Part of a small language model's weights: width 768, LayerNorm before each block.
MLP neurons of a small language model. Each row is named by its layer, matrix (up: input weights) and neuron, and shows model dimensions 208-303. Each number is 500 + 40 x the weight over its row's rms, rounded and kept within 0 to 999. Numbers have three digits each.
After each neuron's rows, "fires on" lists the tokens most often at its 100 highest values on Wikipedia text that the model never trained on.

L6.up2035:513562497471551456507495529496528451492557468516443421467460436468523531515504516549439537478496459496468467519509516483530447505550424547543520520466489492467459520447480448487467517465491510497438468436494451466571523506534484549555486563469432468545467509506493574502516505470497500502
fires on: " ", " |", " known", ";", "–"

L6.up204:554493534505474479465466504523496435486531461517480506503528485439553461519415485564504441447558461494474479519507493559483541495425448496510511534534559499486463487508447531429542491487406377461493498470441561452520553494503448486417468493496510417514429557514465495500506570562453541476
fires on: ".", "A", ":", " Got", "am", " Chapter"

L6.up67:546531585514535600523476498503491506467505469574494576478461521575472469519533455446462560467492517505521523443511439474492464558525493454580492572427510543500495471415430528429490472493492462548440488556522455506584499504468514470563441535531447503428541437492479561552490486513480450477
fires on: "0", "5", "3", "1"

L6.up2358:454496530596518488531449411478475507414562503549548576535539502481528506552511495495501494488481492520516452577455524516490534497443535482508480506533514493468535466505543445469503474504500484509586560459487537472461529511538439545557549518446561475534469486560439507426470508496457467501
fires on: " |", " ", ";", "6", "8", "1"

L6.up615:435528492481456470485497548503565433512505520508482475516528467548474463449528462501557440582455455508425511494521518483461551503503467538488468431530488581490482383487506486580540489546479583507442525509479557491495513514502519468537516470469508565483507491518545545476478498443448524466
fires on: "1", "-", ";", " but", "  ", " "

L6.up61:554495552454512466470441503515570497473561563472545541564484489539534508533538471504497514569555488459445490500485449517510508551507516431481449486419517421487516504488499477557531522426537498405485557560458507497527486536531464534457484477523418441530474538472568555541526465509495493505
fires on: " (", "-", " g", "5"

L6.up755:601542528544479461498488451523411469473474511501487478498479453534477521501486515529531532502479493507499485418467563445519472467508407420606475468555503554498546449510518541512526481500547528532518559490535512539464523466497530435553479460457484459507500490413558523487419466480459516535
fires on: "0", "'", " the", " to", "-"

L6.up2041:520521499504473485505456484474502484550510521452479546433584402528454465569451524511499486599532451480500557537437495471540596520525502467500529528575547434534484568464493522411536417506537518500593441461543533419458509453415516520558521453575455470548490500508482520528498542446513544513
fires on: " ", " United", " Air", " backing"

L6.up714:486472531540532519489445486530464486570466505537514533532441518493514544488508537487439523532455554496542524445500534586488472529484454458490488513397453468500450490462536517531482464516536544521475532543559473459533507479457478504466455521519517554539454497539534486550523470558494453466
fires on: " C", " c", "2"

L6.up1729:460454502460498464549531476537498549473528455627495590478534456538545464548537500442439531546492509542439482522475583498514475472505486526483542482575513498520583506448431573546580535531462507517466581534460518550495465421522541500585482468511469469526476485478508463514588598570453500503
fires on: "1", " not", " ", " pre", "2"

L6.up1728:487460465555459513545545509537494496540500524450480488514489501480533498512460504510577466460506541522495431538548486469461453473538481468482494476595500484574440514443523504440494485503535467528523417543582502499526509469477527549559501405514585524557506531485496441468469462495403503522
fires on: " |", ";"

L6.up302:511566480498449510480427505459481467454529505460460492553564538503516474565455492503493548499508498531463478471539504463478516542516513505425441442428490507559518397455546539445512548556484470437454537494480448424447444508451485463457467504557556501482474548473509467494472523529461495539
fires on: " ", " (", "7", " \""

L6.up555:456399514481495514493419563492497494544415476475422507497467473474564490526488541485532454527517424465501421527504533490565477540449515449455582547542521521540442484471501528559522477483465544437550442544536519407496505489568457492481446395496480452490470471458519478497460491519447421518
fires on: "0", ".", ",", "4", " Votes"

L6.up476:495520471456500490561486473537512520540492491456471491400530476494519531522550547484547486492477609486520550491560540474484547461426425442471449441495480473500527552456460506487500470497454498476506491524518508484519530469574458532500387520506591519504510477514555474480542520510373494513
fires on: " |", "|", " ", ","

L6.up1396:408460510444429496466474455505538468509544496519479488447501476433487571484491535482625511482493481525470555492542519465456431483471565518524515598517422431454452457459559492494534483597519509498518509425548509556447552546562500446475463497451531501501530458451510525508547521492478474477
fires on: ",", "–"

L6.up1350:482544562450521539467481469446481482527473543513515516571544393487526445490567498523525550533518552462493509555462460464531433471493511440544445435507522521458507481540535500495473544559474503457532555564611551518561533491466559462480493509521524495502550507504480552473451510511469504509
fires on: ":", "–", "'", "\n"

L6.up220:482519487504547519508509524530419439500553513474485549500429463491525476508473528539537493446531495513484508534522581470485522458462522531604461485559477473495534458494538561462477471517514439510546615494512510507489436546497479513561518507513509562558465544533495562511486546500448469544
fires on: "'"

L6.up2437:494509447473437511565588425469528554542532560519484493497475588578556392635587495452550522456523553437486523496512493505487536562498563514517456501552514528527543498438499496480552474539517521395460451512520482502506462483493486468495575557385504537487463524487457507520474491519429479518
fires on: ",", ".", "-", " of", "'"

L6.up1910:536579478540533544505597502509499461444505502472489479472542551506506436492456501449518452503504517485457493522506509465575413461503418461535527473468523486506488481547528508466466484469504478506535521508477472455436490482459539452565511540507468483613506494504483482415464434490432488518
fires on: " "

L6.up1914:479485487591486539487523479477518563466466553482545577558553573528489503479458552512508502526560462508435448543433477537573379519434553466512584480488527527513522528444487515491487532552441494475471549532468500456456544525569457589547548524509495516464458496458538545501516508586452476442
fires on: "-", " were", " to", " (", " was", " not"

L6.up559:413532508499446505533479579524420473513467587460501522521451491534462496473523472491482487518519545513481510437551513518496530519480502446474494494541515472509460447425520487538544451524581543522510485453550524494545560541495528607515510440516550508482536451485519517478414470516509608439
fires on: " and", ",", ".", " but"

L6.up1083:505513529524450458522452603506481519444486527505494473582454538549508501568444451505492457453516550463539544503493476453526472584421376493548426524482489555558463448557398469535526483471513505512541427487502489479492522483523458531517460500527483494525537474488425516418449507562474520493
fires on: " ", "1", "2"

L6.up2397:497536448498471505529518459459528466506491579516519573548524527587430497490526493436609515504472498526569492540506502515464430471486435504523509462521473526498484467451474496541525568608496460462488506491477499469479505520472480438457538441448479451546506588527537503434451524501488452505
fires on: ",", " and", " to", " \""

L6.up2107:505538479597535501498519497428514499575513509481471460516537502523490550517531527441444380566507494570498483480546484486491496625461512519580438507570518530536488518401488586481482555460400569392459503548542558489524464477527540554514511584494492475454525498505525495565581446559478469512
fires on: "1", "2", " Association", " "

L6.up1491:482551489457496477601559487508547462446443568506541541452475514535454515505450539431510480524455505491505514512536534507470519536497504508504474527496453547489480486440513534498559587526492493554493503484508540464434528524564473535566418437468538435551472507516541599491493473515460412567
fires on: " as", "As", " ", " because", " how", " addition"

L6.up414:501506506457442527498533559470517499512533533556573540485526491496428519467466476501511527502465503531471499480517540500428489526621433425467514557498516485523499528469521544507525555471523431540493634539559501488530483503440519511491451436546538417550539524476517524541470504495472468478
fires on: " "

L6.up1146:446555546538467466530458502529567511528539509454540553510512464616453465550480499472445426526448507411518493464536498507484518517508497553493450493486530532510424488504479517519505543532508614476548466511507478530479479518505446483579483490530547562520445426410511453473577542470362564514
fires on: " ", " (", ".", " Time", " Summer", " Opponent"

L6.up635:499458535437447517482466498490535504401577533489509470450486536495559498464471620527457469431462488497513494516470486509478524554525545457491507517458505500464458468483454492522475421525508509520454493494519472521521556536525510437461485446591434520480517489482614529442550521423525542475
fires on: ",", "3", " Q", " B"

L6.up2027:468416506471443512464500457536537437510536451562500485481516459582510472471543583511494462586513519534473442495553536506466468511508462522527546452529521484486475501543488543564524522478480467430550583559498542529459524458497440457481512551493499554581465476453477525479517507518461488493
fires on: " on", "On", " On", ":", ".", " |"

L6.up389:489426522562487514533503522538485452473488513515498488438509473460487488513496480396551498550445452495522505530531574434532528571425440546554476546552498486464496516472456535630497487492450485509488477383516495562427481524575451550506522527465450476594527497504539535410581505480469554521
fires on: " ", "2", " (", ","

L6.up1423:522496490562478498549541525496545507507507497445507550535506575538486461464445538487482456576487592596481488601445527582547501527451509464398496580426467513602508458475523559452523475499463463447554502529522492533462478530501518476526540549542435485495467455453440488460508459498500471504
fires on: " ", " in", "-", "0", " (", "il"

L6.up275:556524504496545485476498503484559508530418488522506479485544586547556485504499480404521518608529540562489566458500467468553519501505495488474421461504449591520509374471519554494550500496464548517503466499507489515505468417480437440554492513527463519494449459465389463550531427584429466440
fires on: " had", " has", " have", "-", " having", " of"

L6.up1712:445461489506521479548468523479505493575513499512512545521552508465571460492485472426554508526496541478481547499508504467489447498500539437526454548526455439517478467386536500486546557483502522468515542535531426526437452429544491493478499543514522487479526495456577472453472526527490414497
fires on: "0", " c", "5", " p"

L6.up2233:529519469518456485541528504486514524537520511511469571470578468444554419501467543517509542526514439551530534463489510471462537518564540463502462460494541447481427459474438476462440495497510447499470545434570477559499548459564452496601455478510538515503517516501466526543454433536558497450
fires on: "'", " them"

L6.up2429:408530531489493483489499501532503532482522463474457497542592501464519451507537554468461542519524405491521480486490451383486538551503455491475445507502442476457489454541509523473479532526589537443515506496465392545529585501520503530469485510549522484456497530532473507498534460494501502552
fires on: "'", "\n", "’"

L6.up763:539505582489584472455533497487578497563533526412466479512464465514469491523511456383483509492537490559498491505540505423564511536464444508508539486559501402518529500441473537537500546537507539494526522535573520459507557463525438511507536474409526493571382542534484452537530524509462488532
fires on: " ", "0", "6", "2", "8", "7"

L6.up1365:518510536530521507528543497491543473501455497503528497544505517549517463500476509473575508550507453586434456515535509463531500617490456474493444550517482487460515442491514585511471536543446527528514558507536444504532439547564518456466401445415470436503502512522536477491548523484536451466
fires on: " |", " to", ";", " not", "0", " also"

L6.up3034:576533538507484554518461507515533458558496480485532540517444486517470443496472556466515515528565519527382452581486526510524472482529532542487513561474564524441480508464522494480505548466528460511507473521630458512444561478465458495501524550510529490452576479475462524487446570528452381497
fires on: "1", "3", "th", " Third", " GD", "–"

L6.up992:515526510550501456545537530557479413390541544510500460395505504485493492440501467528528552502514474508516469511533580401559515452543484584519442512512474556486519526470463459550478506484442528454477520519462486445405522561503474542505532480492508455452468452472522502537469485458477475510
fires on: " |", " ", "\n", ")"

L6.up239:461499515490541560624468507462526531534508485537457500458559455509437465471484492499459477474436511546494491506490580572391549499486490504479506493471487467561485501425513472489530537530543455486519592529506480500538478452540490551512506499501549470523559463544535454454427461616519539446
fires on: "0", ",", "2", " and", " on"

L6.up2086:487485537480507537502550514532558466480475479463480562483481521492535494530420505527523518502478563537499568509528515377437491509510512483545467495531487487468493478550442464435540488470496442503565536455515559448447557496521472482525498503400537468487464447485555531427545531480486502528
fires on: " |", " in", ";"

L6.up1430:474526514552495470505493481524529522500529552433537574418523491502485432536530488568496539453469478541578551492511433535601468469477445451493484552499468469504503520527532531468539517573463473415430508458513465553488528518470474494571416465425509519527483437559533486471493555523491474479
fires on: ",", " a", "9", " and", " \""

L6.up71:463483562508533485574472498516427455561488536476479502557526471523521530514550491450459518463519551508508580476536537444561507552375542532476473559431529515526475527386513514458492485559458506435495556519571520440461526513457512464473492518521566476487464470469458470483530508502488495495
fires on: " well", "0", " of", "5", " known"

L6.up1744:537545505508454515461459471485548559443515498545522504546526520559493503524420384470456535570540475523486503524484583544465537551515495492585519608511530564504470482414486509497493485533490466521545534493525472483412492513512510467449512557452481428584530481478601539517485561492541499534
fires on: "'", " for", " in", " folk", " such", " to"

L6.up946:455483484538490462462495577479490500499520488467455485582585438556452496544549490473563478498517503505475547514508528461531504490436422480511514495488534483493427425556557632511599520487501527551532489466493533545514500450504494469494498502497462479525494452486497588521471544595469494421
fires on: ".", " No", "0", " |", " J"

L6.up2510:479469490472513572488547605523509478575494487541439525456540474457558486502528461506528480505500477507530413459433547512445520518545493504455418457552467485548526451502546475479484515553493519503534518493528493495559499493545442541528391422465560568453462521521497581540492513469533470481
fires on: ",", " on", ".", " On", "On", " around"

L6.up1057:493559483480534510556529419491593470437503473525479513490524464463516465533492553554495488494449402547496450512513469575506480457503490458496475596522505494510462435505608518571528538564405549499515470485494471481524469520464463529568502473500525545449429492492535568415508476467515478469
fires on: ")", " un", "-", " and", ","

L6.up1691:544471552488509514538477519495488416458519469501434450516546514515496480558512489471467502540585494508467535667461523479505520570484513423530489545525516455572479450487503479467486530480482526467582481516450459530482546475463485526577440476464480490498478495517530482531515539505512466523
fires on: ",", " such", " to", "0", "m", " result"

L6.up478:486546516508404463520485550460515503494597519499409550431508454505508508501503486513482481486517470565396503491493545436433459526555491487539458442554447505495464461572557486460529430531546440458534478504519514468501510471530494510551564505493483509456509466518455489416496477487459536481
fires on: " |", " per"

L6.up3007:525535503502555383477460509504500462490478524482513487448489520533458478501520486478471532476490524477554485450542568407516508495412438504444522554536494524463470503381507483444469489549518507522423514477479440568501540451508436532528518443568524546491560448500595547457494501523433555486
fires on: "3", "5", "4", "2", "0", "1"

L6.up1355:522507514537453521472447473496538550488532519565480502535526477478522480490535577408502506501497482502461472513499556458556496552435489553496496433529472513508531438526519528455459457548528476541519495491541457503587528562518438436468506552395578481480492491475526516498483442544475435529
fires on: " |", ".", " "

L6.up2342:492509523526510499469494583496537513523537489493482525494475412431530504523440437479509448461472490474464463559533475487421468534544507515474536494562495492510468593484534463456559539557457513449513456482494505561437534539520506556527508514511492464444519475540480423489465540593462504533
fires on: " ", " M", " R", " ("

L6.up1340:514487466510473539499527515543529560480481453449470532420566380505536436517526489469468407556498566500441483454538493482465512589476479403557424504551536503480481519534513561575513476512454468460580541442468458474506508424500489507518505580546540499583525464442439525456449472496474498584
fires on: ":", "′", " of", " has"

L6.up2384:437555515532495517516502463416515554545518461484475507581516446498455498488543512450496543541460552520450444578527547514523507552508543507545553463540478504541484520413497529489416508448489438461411496543565474505485491461493502484426512547519539476477481475412442509472439496505461467508
fires on: " ", "'", "’", " s"

L6.up1098:530504492519535519485517507458500444527488567470516474537511484510527527491475482483537424517512558460546518533480470423530447477447512545480531442541495537539492483531451465477469566513449469480491547517533503508471544481474403570495490459431490533481507428494494442537522476558441477469
fires on: "3", " P", "0", " c", " newly"

L6.up491:494503502542452525482533545463496458497504557514491488511566454536584462499473481512470497563497559484426424525513527419445414498504499442522449460499506443497458535466472501484522521450531489492548456543531480479490521517456520527509522437544488414515490414470536441453506520566513488478
fires on: "0", "2", "1", " ", "5"

L6.up2560:561531491500491538548428471430497552460507563553473481526537524546476456493484557482527502513520535562487452555504538465433480572502512446585467491467481572491579491499502491478512462482522425470538506535498565459531428543568440498529487575447534503524496457494522497426527550524513459523
fires on: " |", " took", "W", " ", " spent"

L6.up2037:478540534470498499476435551519476427387487559523533460501506530474573517466440532507489507469528508447468475480534456428501480505540563399445511527471475462516446466540521553506492557551494478456512459542547518544583527455593532538484541582450474522560462483538468592477590510507462519512
fires on: " I", " to", " o", " ("

L6.up1944:553508533542457537510479547546505529532509489509505488486494512572525438465497464444526458485513484516485480449428545482513458502509416453500481425449552481518438471491541567474484530534481521476483510459528439587493558551562489476417480484453498463486541446484509472530468558542539504440
fires on: "0", " M", "1", "9"

L6.up2465:482470525441470560482453538475531443461542553533543542430556490539446460542553477421565412497502475459518480478503462525486463494525504499544520508514515560443513503533457435526544504525499471520456548483483527496367530459477498477537537506565513536541462515533515523459517494570392510528
fires on: "\"", "t", "s", " t", "'", " the"

L6.up1120:537488531511387488447536447511512508486514546525558535462526517470483530527526531464520533570505541542559504516513433490394561557497520468518510530491472605498567507483443505516552505502542478521483466561572490521444506534474486506553445525535440463506483505529515553538493502487497514499
fires on: " was", " as", " were", " while", " is", "s"

L6.up1205:535576473472431446462443454503481503495538559522474486510544476580613489548498441432498484503588503592468424516520570504519513490394507505489546496512497405557490410483471483518482534476443430536505509491558455557522420467443520514544451527493493540492503546481502528456520510521457496539
fires on: " Al", ".", " St", " mid", "Al", " S"

L6.up1800:502559466494532508480464459467518486550514552478551467480456498492512505493427565468492514505506495483514501531578566506491464546485494540477513514485501497488437491481452519527520592518519449455518561568497500509442408487443462491487490479529485501486526442503517503482473561510477472567
fires on: " \"", " for", " (", "For", " by", " For"

L6.up1816:474480537515448540506511445479559506551475528558506435444442504550475481499430432468552569489518539472523476561510489472424486489532530517540497450558503475540480359431429505517491507483560447496549533540514481576441600459515509494492483520486514472451492509533494523506516445525497556457
fires on: " B", " F", " Br"

L6.up1928:490434527572416512502456585531494502518482568486476510562453479501408458461478452496464482484465504480459498544421565490415526468518496513492455509527518514543545546594472561474505477542578472493551540447596496513527465578477507493593480452550533535510470501467530490481510489467520550559
fires on: " |", ";", " "

L6.up73:449490513493496532566480538489572530398485527453534528525478451565522512534482520607446462622537454568422523538500498446487479564540469496497513507541461573519419519457505510528537478519417463467548494474457484447552555461503578463536541476454458537504476461512603494510480566470503487523
fires on: " ", " |", "\"", "2", ")", ","

L6.up111:483524478509432504467503582555484415552432497509522512501469505494548507497543468498471558487515518470485548464543584501450499470372440498524475570477501594488483404413492525503509418527480556438515468501562438498573527499498506511559385563496531466391441494482466509522521416475431454557
fires on: " well", " just", "1", " once", " days", "2"

L6.up1581:594477496513458473571443470475582510485490520494513516471506468542526542509467408465548438530494499511473511527536537528488495493452495451517484518520547421599430524551517546494499414470459523556562482413485390474533528549491506484495451579527469509541563512467493539484518553505499538548
fires on: "9", " along", " "

L6.up3063:484438528473479523505522633465493479606504536510490528428459453509512539502438528503470511476498484504443485515482517449543487446388439575453501526496506478561514524481533522578536555521480500495454535513480506563464525387519592617495524458445525576504511527462472565456452513524499510508
fires on: " ", " the"

L6.up1390:473490446480451527531526482534478406533510502505471522541559523484499431530491532445428496499583518492466429483481592450484511527567488521473509527476529417538509502490499582493500514498475376582463499532533446499559487522530455556589452495445473488487539486596527470510577464517488423494
fires on: "1", " as", "2"

L6.up536:501469521507480523446441534490488448478548523489474554488511457487465515466567495503577481506546419512458476538491521545539512462523542505536461451533593482483480490484464512569447524501445500532503407529513482520589463512469436555504420490509452492517489556495552509543445469480447567521
fires on: " |", " on", " at"

L6.up2343:591504449470511578579492592534509534506483475540368542504456502500472473481567567515481405448460521502493529517512495475450452524511431495469471567427489510514474504554543473501483493505475418505458509489516425443505432447581495563466481516508536431541477478474521523459549526519522466534
fires on: " |", " from", ":", " of", ",", " by"

L6.up2566:586588516457512495501474576489499463520456480552557467449525486508533549537538460545500448544521529503506546539480503517408483489482486526524429468478472482441477539493480559526490483511527479507480487498502493469446492512508468512543523496474515500548520537480507585512558539495438442470
fires on: " the", ";", ".", ",", ":", "\""

L6.up1547:518542580534440451470532587499507472489505496488540522407539501428510476461490530457507556469579462480455443535463554405497515516522471462500521488538533479514419478493475530582552468545433488482555532450518561466569489494464462527609559496554534447489500494452465538461538519541494493545
fires on: " |", " /", ".", "°", ":"

L6.up1434:497515508467499464547504520541483427503515550497469537435604421495529501495534528452523447546534509514578545563485495580510462477534555467576473490560512566575508455542502478472504454448489522433461488463507472571473560496554513545546484475488484507550435505499472474454543507536458527499
fires on: ","

L6.up2805:431459513453504515462426555563515469424631534532492461463525581516521461547448537443475468531477503494440496546545518443442508456572390478501557518487483510561432519450550557519562505476492454523487475432485502593471462631479474523490476555535524444445462487481538480552547473560419456504
fires on: "0", "1"

L6.up1174:583490506493508530557506551540476538517557489512552462484528519520492512471472504538481504492528552531454441482574430463542480464555455465480533500613548514525455527484520529426491432525469491487494475482411469479499467482533481544518499453462474495560435543513530570518474575513499502527
fires on: ";", ","

L6.up3000:545509508491515457506468540466516486522465492462526513466466584533547509488443405405459511506485542435551564532468467433547509488439505510511493507474514491520575561423533493474505481554560473527500510480499463531520501492450503474490487429518516492605441396489508495493478456590454508494
fires on: " D", "3", "4"

L6.up2636:480519486510431573538519530516530449475502502458446507467535482537482562586462414454578509553519536493555470527498457480373523574479508565537483522491521510468515522509502576500468444518439456522485508400484511501439546469439476589507502447425471481526508526523473521477531484621507510477
fires on: ",", ";", " for", "s", "),", ");"

L6.up1192:495549533493540556516516501449487457456539580526477483530531504588478467492490418430517505506469462465417534575497466506491503471445485473550454520575515511541439458503456575467433469525543524490531498493562484498516550410464503482443485431470492498483557474389576535508489446482466502503
fires on: "0", ",", "3"

L6.up739:469532547448523424498530459476555498456451508600512553497528566454514506439564516488489493520517542525514509559547478460509424507586448468547537508529457537495521456500452488469471498536464524532513545546543465480464494455564519501533454453511466465480546557470537429530466462516465503553
fires on: " were", " are", "==", " been", ",", " was"

L6.up2495:408448554493531487502503446443569496549477563482500481479552447462448598477465545464459490542481501509506459441466460466520513475536557467427460506488517380465517491463419458499502552523541549496549550466529478532580488505589445589471591457472506521608500510432511585472499550532467447634
fires on: ",", " |", "|", "),", "\n", ";"

L6.up3045:376470510449420523463524522579530401513615577461430555447531422524488471471489585542579512547485567491458510500522496488596516453484456554519513559538577520491560523515433502482497533555555469432510517423472458563471510490473508517525468448452526473462390477559483519508480503524474495470
fires on: " ", "1", "b", "st", " A", " Red"

L6.up1516:512445509449461459516483517535504402503534481542489504522537518593493472500506603495505469515514476504474484481499575493478470494464551504513509530494483489515465452492513523579562462531458524444546574464511454551491578445469505508408480529547527508485471466425502502494497495497455524469
fires on: " (", "-", "1", " ", " and", "0"

L6.up545:452568535580522480528613485489486435525541549505504496465419470464503490526503545593495457460488484509458472526506557403470540538466512492504481476525568571526476425482484498577487465528486492489524500460496486526433492469521565473578476482463479443443448475506468481453460536475436428519
fires on: " (", "'", " as", ":", " which"

L6.up2877:518503524456536477487465524540502539439494533482515510489435408460506498547499593420540514508580533480563502516463523592416472544455500541553464486455471533527594538425470438573513514558517537524506489504453542430501555528526526484533467495499517500521508442534527537538533521568493510475
fires on: "7", "8", "6", "2", "9", "4"

L6.up2033:470467563549512503506499501500462505513458544534536486472470531583471529543498500505487480512476484526414489486536523507472463549509543462501539507481500462473498502461582516561536499476544494466521504457506562449479416469526449527513510487522466485475459447525477487456586534576507450489
fires on: " |", " of", ".", ")."

L6.up887:477524576527542505501523499503561500535515468545482498480502540558508505552479494416466494487412517501478565428523412483522465494443500484449506510488493419564461499449524463458496546540517482408537555513518504440485514468519442494529491504462592498535471441469565435459552559487442544438
fires on: " the", " of", ".", "8", "4", "N"

L6.up2760:559504489519474546525477522497513494506566526469503492468499455492487472539453569488523443522501489522456456499516516498416504481419470415506530500539465546501487485548542590578415511490518505410487471545557494419508575481493485521486456453498528520483521519503507536559466452562438524459
fires on: "–", "4", "3", "5", " |", " and"

L6.up176:453525486455552563490457538492569509485521468504521529473521574501458485493475579489493391489478463484525490427460529476530484463518515425525566573388484483545519503471473575500527563478505495509527520537570495527553537439538482490599447484496548501491492563541553520544558494521462485506
fires on: " that", " which", " songs", " as"

L6.up1171:518496553538588435559452458456523471497447512536447449476583497584560573542528464418583522549507518609475541500518497494462471559505511524506512557519519535536478458495443446543488509501530466486410569492509495516529504474497443497531469491476511485563423422407493511479458499588433508533
fires on: " ", " M", " County", " D", "2"

L6.up2261:448458502488539507494521454514577442485598577532520560429581478469483524505409474458523481578480486551476480530450499513455519474523539524477423507486553496529436500539503521519473473502568491449530489479480513540488462504475509506537494448596542516500462502530558568485536533458477576497
fires on: " |", ":", " of", "}", "'", " de"

L6.up896:555568552468529499528498480482521516560545511495479506474551538582548435582508511471504496483530558445452514475529493480534546482454408437536525457505568536495502430543492484476483517530466451477530491536510452473517530521451514541524519468519514510576525531452513543525478540518472484527
fires on: ",", "′", " to", " University"

L6.up379:552529539531462490489509519543534469486501524468544511500478479511490489515516560482448565520468485523413392455505547528513529519479490496518537532504530554472467505502502543605501552519513445462494530520480539571456469557576484562488479469537481450566453537446498590523483521458448477517
fires on: ",", ".", " to", " =", ";"

L6.up236:453523484496485519460486535493482496448524545489477508586473513551505500568519562448549445525499476443511505484510461512506469484438522537556516590522460512507554539467548471539519562505512497461513514455505476519499451531510472510513430475477467503529500508489512561482583463548480473458
fires on: "0", "5", "g"

L6.up1046:486539470472467533500534558532578528440504497522419497476499506525496547523492541510446527510486605541441441537461454491560485500432482509451427461491523501544526486487482449528501469490490484401535514458493440499454524506485436438512459489584482401466482548531528484496497495483547492454
fires on: " ", "1", " \"", "0", " (", "5"

L6.up2034:486493536444443453529543471520462546515516455466487510492501492490575519461475467469465433534452487556485460484523546430516476538558505573416492561467497475522444500459440533507484483512535547479499534513503508562457454572442520499547477530442524452495485471507531540527474419570527550584
fires on: " M", "\n", " (", "i"